config.yaml
num_hidden_layers: 10
hidden_size: 320
norm_eps: 1e-06
rope_fraction: 1.0
attn_scale: 0.186
parallel_block: false
extras: ["capped logits"]
init_std_qkv: 0.0197
init_std_down: 0.0
lr_head: 0.0111
schedule: "wsd"
decay_fraction: 0.905
max_seq_len: 1024
max_steps: 5514
MLP neurons of a small language model. Each row is named by its layer, matrix (down: output weights) and neuron, and shows model dimensions 160-319. Each number is 128 + 24 x the weight over its row's rms, rounded and kept within 0 to 255. Numbers have three digits each.
A block is one neuron, or neurons of one layer that tend to fire together. After each block is what it responds to, as a language model described it from the Wikipedia text at the highest values.

L5.down5:105103104124097151122155109102120127117128124114115159164148153123116138124162133085131163106149137120097137141131110137108133141090158113132104128114171150129111139121124161131153129120115154158135144154154108104068156116121092095148129063150153153099107107130099124127126128139134132134139164126110143119142143106097116089138145122114131099136128081159134178126127158127125144132116173116130125136167151086103108122156084141086108131114104131120131147104169140087133131176124098
L5.down77:104125149153136142143105192136096138108117125134129122157105125116125127103132077138132167152143122115130124168116106141076100124122131123133187145166126137105140125123123148152132151121118122082162110119115093135146113128116172129105138092101159134126113145104144141149106090158136125121115089115188117105144157138158104113104146140144124159106107118136125098139153124147154130072148132123150137098100095089165114087128143150156138124120155121113113160071142124158158113118119116
L5.down117:140166083175096119129143127193105120175118131110118148126150158152116147119121091101100096073106144151136127109109155100095125086175092138067141135150127122129138153121121119139094126133168156117102136110141136139133102141143088100136122135157132150085125135108071180115091116125137142139095112127144151167116160127130110123140107143151170126126184120140121163150171144122135078142104098136140130153126097163138141113134121188156111111162116135158143147140115125054107143121106110
L5.down271:117138126182180134149125131138121164108160111140094132169135130149132148116096104152163099151084122149159146120177117127102120159142107116105140117115164130110142079154115140096156075149108113119135090169093136105148099143115110123100090107106135124129094139084092150131134121150118137127116110157138129135129171141152144120143087101119135113136137110124137104133141115137143141125119144078141133140095125152147098155115149093158172116121104126097117116171175135115095130119111151
L5.down434:072141138135131113153119098112120118100129104076115116113146088130120171133168145091128163137193138121128133111113164171131127135116131145146130149161117101124134175147146109136164082103105149144155132136134173109142118117167130154122101155153117136099136146140159088133166097134081125124129085138132095135131105143152110110121134147162158125139122148137126153148127105126112131111158147121125137118149118138116147100113104154156122079142152176090182164107109156071112103101101094
L5.down572:099145120134160141135109110122136126162115144146213087107136148124126136139114157119116135138131133125157189126126109161079111100145106133123107111110166118151088105135119114157128134115146097164180096104121158126150128157146084113082098143088127136149109137132162122130102151152120115148104119104154148157082142131153113111123138130153116119106138095163132101156126140129137101135097113110131160115131128175152144152143146189144116070117164159113131132138102132147144149070137112
L5.down612:134128130136158109078128167132162164107118113125088124141126105149160153068125100160109137105141152100112119109138149159153159123114136100102115148165118121144140151110130077152107102171124151107125144127123160150168102138113128115151131111135110131146106145109137170164134107167167094167171092121108125104167145103095128146117138158142164123125152064131154131124100113076131122087123085170153128113157149099156141124140134104155127157161111120108131101160117115101147099127132102
L5.down735:127117117127075140138117102143135117111157135117163116160086108120105159123113110118099114109155118152099118153119136108129086133158183143146132092123136113165151142098106112098104130133128111154071090139075127151167113132103114157099103113132177167073128115151110096115137131126131159100132092126108069137126113130115087130147139155136080121081090153147143089127126135160094110141138141127104118146151094110126112151128122097124143151115162159086139110149143124131123084157160127
L5.down755:123112118105102107136100112146135146091140109114092153132161140120134148100119093096115137110120081115114166146170151112151119112142091132115178120147084120135141144181129138117135081126154116118104127113137115084165133131133114103077136149154116130120134146175097184109198154127136092120124148118149129179139112173104071148105125114142147107136148138165142118152130137142096130121111121085143151159127127123099151151118119116135143140125108085127089121101126134103113121137123151
L5.down780:126159124106140131161139082144114123102143127133162138078151114143115154067114143131127141133156157132135129130077121094165145122110073130156153142149125117145137197087105173128129122123140089147123122148116158104108101091113167111180124146106122147144127149123143077089150118106117119100141099135151116154140130149113084137161118114141130137139128160098137151115152091147112108118121113118158158122080163165093105094117119149095119145152149104101125108116132129102159111101182099
L5.down814:144137140139113132146156110123174101125173130140125119141108106155138126153151132184114120136155129091179171137115107169131064125104150154130100110118157139111156167155163161129124120131124118126116105124160098133129147121107111115114123127126121134138163136120119166162141113158161106140156099108159159140131090085157145141149118093107142152073118100116119116094138115126147120163119082134080126180166158132100110098143134073109120116146142117143146037146106121139144108115116139
L5.down930:167124191176150134134115140133103135088088144114128103150114119148172147090151122168145146104129149158123145125114142146138115140149141090102123098124149125148128104120101162151173110143134138157148121094099140154082166161120098114119101074123111105123097115169088144151094119132116092120142166118133116104140121129095115134157121125096115139153109121122145084110160123138169122113114092134124086137166162167112114118102100146182122135137092069124122103144117130140177126110116115
L5.down932:176129134128136093113139134096139144136154120148146139094125102118119140188108149130170132136072096113151093124147113106166153120092117110118105112106102149143144110155147136116094117075158120153118162156124137087093110126166142121104130118088175116128125174124159147106146151130054142123097122109135121132093144144104104126128135145116162128118124125126129110100090098144123118127121099113193124126131148138150156182130150119121123123137108180113114110147134145094149170143097155
L5.down943:099131129126157144140156143123100127158160145066145116078141122155165137117133127102114080159126141118110163143132126094132122129124158123114085174160120110102124140162139132120098110083142135138166126158070130087171137155139096116121112131111131115162139091131160110148122120132098118079156083128146109125103088121128129145106146156167140130152128117130181128105176107135134117121155137114124086103116130110155098115100132074158130145113131120127114128093093120112158102100150130
L5.down1167:171134114130149137171094110131146117102122113130147139152123141129094089158125167161107165145163143127133141155190105109147104154093107095128114185139132141088127101140136138130123115098138091159127124146143128148099136144139141066110159107097124153146148161130141150127087118131133128153139140102085169126127176148093139114167149118061137120102120112103161123192101160109150114116131088132131180164134149112130133100195156094136121093169124115153157102128083088097131155117121125
L5.down1179:122079125123114086141118100148180141142146130124118097153128094125137108156111151108104130125124121098152106110118150118160148105105107109134133121111125108109151080142089167098100081142082107113091118072155113093072139121151109120130075148143129141130144134090130129212167113068091140098131151128116146115129055122147134123104180118105118123118165105156119093119096097123109148094119104154107142141109133136137167138144119130107124114109164125143123134109137160125103147163086174
Description: Possessive 's and continuations

L2.down897:154142109123198089134079134129142128116114112131102086111087102063129140121101169153141178130166141150104115122174149122132138115098126130128177114142109118133137091126117149145097132113096162152129145149157086132093128133156101150128135098140136145113135168120140134146127125132138113116135116145126171123160085103126140118106209141133136144135122155143139137130103114039149109150165157119154150129156118091155097157156146103133117133098115116127085133122092162160130144147127130
Description: Possessive markers

L2.down98:121143117202161103122119144122143134160148152116115134148130138145119176110120128125141074148115132110107083140141135127123111159179142155124175136136115123118129107151112145148179121097085148117113154178128128131116129159142100170125095139108116173104124105151184091158134127084129079130126135113145122117084173120117132067106138150100167114160108118116103131137185138101115151139123112158144114141103132130142131153092112115100119157097138098120134134133123108149128139097111131
Description: Word-completing suffix pieces

L7.down189:124112106132189117097099132077136133155132158174137076140156102130130141121133155142139153128110116100104130099138113134111152159111128055136110123106126107116132120177110083139193142127154111122141110174095129110096117118122156124132135172088123138113166099134076112111129129132143151142158140123117160158117117154115159121132163112096133173147166107126161138153157160141131149141111119119143124218120150106116151144155117164194131094114159119152130158067089153115071116092141157
L7.down593:136113143142143144176080136132102129132124123118144149143101117158136133186154140129149113116133108125167132135133154159141140136125159124125151115131136165128102091126130078115174106151158103094157130115127150087135163137111150155145063147061135123100129110127116161182157140135132123125138128151106127117092124131114140129111155145111149135145145138080153152132190095092131124116123108178108117138120142133136124117145089138114121067127149112125136173091162143140105087208123104
L7.down799:107121125139113126123155143130137122161142123123154129088144170105134085123113122122157113142104114123137129185171137121136119140109108129101123129117165097176105131128172149119130139124159136130131144074122145114126149107149089118148145132038141117142138105167182099114136098165190132095117142140166136093130120151084139125079098099144117149115130079146126104138127131140117131095129122124157154055106143161153103113106158108166145091148115069135127119150126117149147165106122156
L7.down979:096131094169176144150137187123182087162111143132135187091111127124125136107125119132097100155117113125142139091142148143091148142131127150117115106146099089120131152114131103146142152121119147084134104126123114103056168178139084169100135097136117110113141082143119115119133122130140136122119159138154091092136154127136166152143073101168134159124154121168137147144155095114111099150080164117093126127124105155136116100122142115157101157150148110129142158107141116152140132160150141
Description: Verb inflection endings

L5.down55:114170121126139162157150096130115112100120123119129111153148147182143194138138099128140118101117109165152146147138104115128096143153132119154132114133084101101096081128118142121099133159154127110150137075094150151129118123087148147121104122136126117103117187132158115149126134106121140101161150153162098113113153106117118145110158143120140127101116097127120143139152123118113086113116159169125136141152112106155132090173147137101096112098129116068116138147168142159177063144139078
L5.down119:143117115134160123114109143120147118085120122166124088109107154118120151074129112093127099123163115162150050138104115125132095097128141101102096136094148165172145144092143106140108127139156118171152155114111137105119141174114130115129127162127135124083150118142127130112169191136122112152108102138138126131122130155087125129134114140114156143158150075156147098108173135112130124125159117112133101151119123133143123094131132117097112127114089151166103139129194141094131095158132141
L5.down160:104126078154160158169105148126094107113143072150124117119135115141100115113170159110168118151131129092130177098145185127070095097097145138117152162104108155125116160114154073104149132119137164146129119127104140114114147141149126129134134136161128129138125143115137137152163133110188121149160088117138130154114118171127135092139125161123150109126173107161105160173138058125170175110131104116132162158123097130110107156123136118161138116128128110122138138128109141170102111137154111
L5.down327:170135117149108116157135123129109120129108128139134113122134102113099136105137166087150119129163151108084130096118163132103130141118120117076142117098137140157108098159083143117100164157103155171142113124101106160135096146108155144100106092107078159141178114104092145093107120119142129123098146160155137150100140125137137102151122106116111155124123121116139140104118134111141101152139170141087082162081119105124134092128154138136122123103149071107131118171141105109115163140112092
L5.down494:124135077127146124114097104125134092160128133099133156158148138073096093108144144059116148118125107140123119160129140145100171120103109122154129104146149113118160142114072156104105138132113177110147159135146157136114161100125119165143113116117047128102136129125088135165159152104149078114176138139124129107127167114154107142091157141162168149136115125154102123116142152086109126136103119070163127137160112116139147128148114136101153148137122102112149190142159132142125126143127132
L5.down508:113120121100141097120117089138110150115097160100134152142106135089150096110111173105122116153127122064130087157151139148134124134127092071141065112135164111096136143068133112156102103131124108153150146152131150108103133155109107135169111129118126109073109129143121092093100172106150132084138093108170165120112144128119104138140135141143115141120126113177076140107187133139108102137109124091138186140153139130116118132095180117080154164146097085107162183122148135130136144158098096
L5.down718:122110136112146111135146121128162176117143138163138124150110121112135128135124152102145118106151143141104170157163123160150157122169125120097137134143103132120136125096129101079099169148126138145128116141143143121148158105146161137134118107117142208114124176096130137125102099148127140109147121148073107152076147095185096087082146115142105141147098116095175107146126136103126077138154146156094124117130119115179149124129127138109097172089097107117126132170175115098161143165105095
L5.down732:102140101136150143137135134159165132139109135102098120130105109153209102097111101106132170149110110116139077134081154126133082116110151101108110124173136118113132143142156119104129119130154119125128111113133137104136118107142147146113140132144132097144086096133121102131128154157102107123156106131150084150133090100142089142121093153124119169152100115162103125131124155137109093102095124133158142115119157121112142109091139129098112096138119130109148132138157130102122139132097118
L5.down744:153131077163149155154148115118091148120097092127156111173176166128137145166089104126135092182143125116119156080134115061113136157131135150156168126110136117153131131125154122105146110133141136132120122117145123169108140129139143123121101123125105150135149150139128137126093085156139111127144171127100133116103152105152099130132114156139111133121154113164124121166170183135105135088117144068130106071149155121131124158149100151115125119120148100161156115155129128149111116141152132
L5.down777:177145123118156098100146104142119127104122088120139070175113119121141108142116132123110130096132108155122129130154120132158113171087109116141107147180144127074132133086129118157135110159112185148153108141121128151096128136091151123161123067110130055124104103105078126126143116169076081137145119105084118116122167106105131146110190106117160127146110163122128108125133147121125183142146095102117139155127143144139156077138087173107119142125122120118122161155149122155132122134102076
L5.down820:097124133129129124122171096126097122181135094144125142112153116101170085169096154138165128152117134121144123121157126151159120155122124076150119077169157146154135134179114114086160134094145109126160099139121153133126183153144136176115152094148113181110123089088140155126153073165088147138143150166147162143145126088157114128143145118131110114144153103117139141109133138141102123080126144081156104160171162136162124149106139140154160143191110123133132117125098159131115131165118142
L5.down827:140132123156141194139122148137098104099157114123105136134117140125120131090163121170129096072095132157119096083110140139134140156106189119131151147125120116134107130092099177102153162111155126094132117095134149143171108118122131113137169145085158150123179085144107119148149112157131135114135065124121130162154138132106103100165108125137144138132160148111151127133115124117109157125185116137124127142164181110162131162086125104097131135104133110105137151150123129137158102090087163
L5.down857:114145104116126130113098099127113127148095132133125146173177134123127134128159150100155106143159156104119128109140137157113095147130131074097119129128104122071103115152119113146141116165103100114156110121105130069129177121145143163157125142135144129117137179135155107115132128098117186127134129145123112149181181156157127120140133090103095138139113131115162139085120174154155125134107113111127099146114153113141126169132165133123104144140129132134103111127070063122160116131094108
L5.down994:128136129110140194162143131107109155172136165182108105128128105123120125185138182079153126104097133108130166123118138163099185087111077129113108121139126113168148127142133135145131163144117128138125121131134113151110144103141124130130139106149143111119119145104146092104112101111140111127151088165171150080103140133134121118172137111125128121130130157154131121128128033146130099121127111108115170130105122174141105125144147132144102093144106148098122147161139103155145099135125138
L5.down1195:119142084115144102121112146157126132128099120148133131172162127122139153107141138096107121158130147080101108131111101123122139128095129130093146124099132164113097107133159136176106177152071100085108083122085073121143144154126140092134148147162165164154162159152155166123157146120164113144145149118130145153136137123132122104133125125107166112184134158114142153176126166093155154088117118118133119149121124081140119181089154132089121122127153106144126148103130124142121147129106120
L5.down1210:172162137140200128150146142140154134167187126114123084124150106134094135152161120099135116162130120146100120124127126139109131157120132173123148093141149142103074133153131140135121126138127163125124125060121115124098125165121129103154134140144111106108110129127119115113092147165125118135146178144114126153109121068124123122162122160183148158109139167153165164126115124098183183138112117144136154135082153134135130102174145152116132140083130139138164106081124140129146137123127112
Description: Verb inflection suffixes

L7.down121:174114122071163138154087136140133142135157160125114106113094145122107110116111117160079123154127136101111115088145107126122128109175111141131151088135097118132139112175134144112120146115104107143145105160129122121109124173144177180142107113140142186114155134149133143110097126105142141082117161126152141182121149139146141095092131091122145140131134132112145175179158127144106092154151113092126135133131130118105131111129122129151148150137101150123155101134126077153140127128152152
L7.down186:142117131118111119131134178202164104130108107110143122135158127153136099099125166132149081127125144123139140137127077113133106129122135144100142160095129108136139157160140168136154129116149130135129116120116175127151163115144111170175160130140112139151139139133124100171111142175116095130147125139083153117122128130122129130118124125143121099127118104112112109139094183131158103116118112152150149148119136135096100146126113119099109111094164126137125159133128137105169127109124162
L7.down496:114110157145163167101120158084129099133113094154074087140133153133161085131124124120100117114119144093144137135134086149146095102148106110148120121117125141100108151118118094165134135129133153126126102153115113094119119157160128131133149147133126109094123151150114078135116146122153163105144089129132098070101161165150113103104136114108144155109130101116173102143120089122113153110105146091193144126108137106117105163132151145142104132157103099178142108111140126139162140117134112
L7.down882:170083124130162109150114100091122084116137150099148111159103103137103127131167118142124121076132116123160131134136138120130139168122126146119176106077143122107138124135138123134177122093115130156103126122141124090104169092114138147131108113156081139132162098096169159119084089115161091101163092139124136151146131098099190121086109162118135132144110122153149107133129150175156116119186112127140123119140142106149119136148125136100163123152171154117076115163115132120143096133109155
Description: Infinitive marker "to"

L7.down223:134122142126164132123153121143110110132097140097075130133152101090108114123146138182122143115104090099125113141121116143128104125151096147139125150155153213135126122097125100158097121123100118113114121125133134157100108117120158108126120106096138137122145130123102135164143106123117153109126145135182141119157126121123091144147111128104150098126133119130121142126134097103178122125112106119153122128168095183163155132141137130150089102105110172156086117141096152138135094109145106
L7.down299:137097102146162136110109151127115116141148093134123170178133167156080136131140133174149149114136124112145117086138077142127161092144134118123135149153126104125159190143122191142094161127112134184123115080094155160103154093122107141116132097153139166114109109143164113176084141139196138160153101162177173132132124090153105140104126112150146109116136142138126129166126127111144155117098142126113156160137131133092138117128128106145137124115119069160132122131106121127160170151142139
L7.down750:081099117106150088123119137151130176099119151137140119142094159130107158129086165132098126087147139140119135136122112086167141072091107128149121123109114103174089103152144166163148134124121146155105100100088129107136168146149047110128120163125143176135137115128114130156161136160173103119133162172124167128142167118118152147146139103129134100128123124140131127122137128151129162109132163161127174142127136085119133112121138106150119128125123139140125137144131140169124119128082090
L7.down1192:123102152141228133159099144151139106139126146110123084127115107114107108113145128132132140111112129117098121121122165137120156113122144161062147122090085152117106118067099101155101099086120115123092156091115123148099130136166112152122135096086130154122153139155117147121158109160133172106108094113138154096145140148119167110127125161121178136157121122154182131138119128059111124086153170136112147131139131132141143161127150114139124087141164133160110092104115163134113156117128137
Description: Determiner before ranking/role noun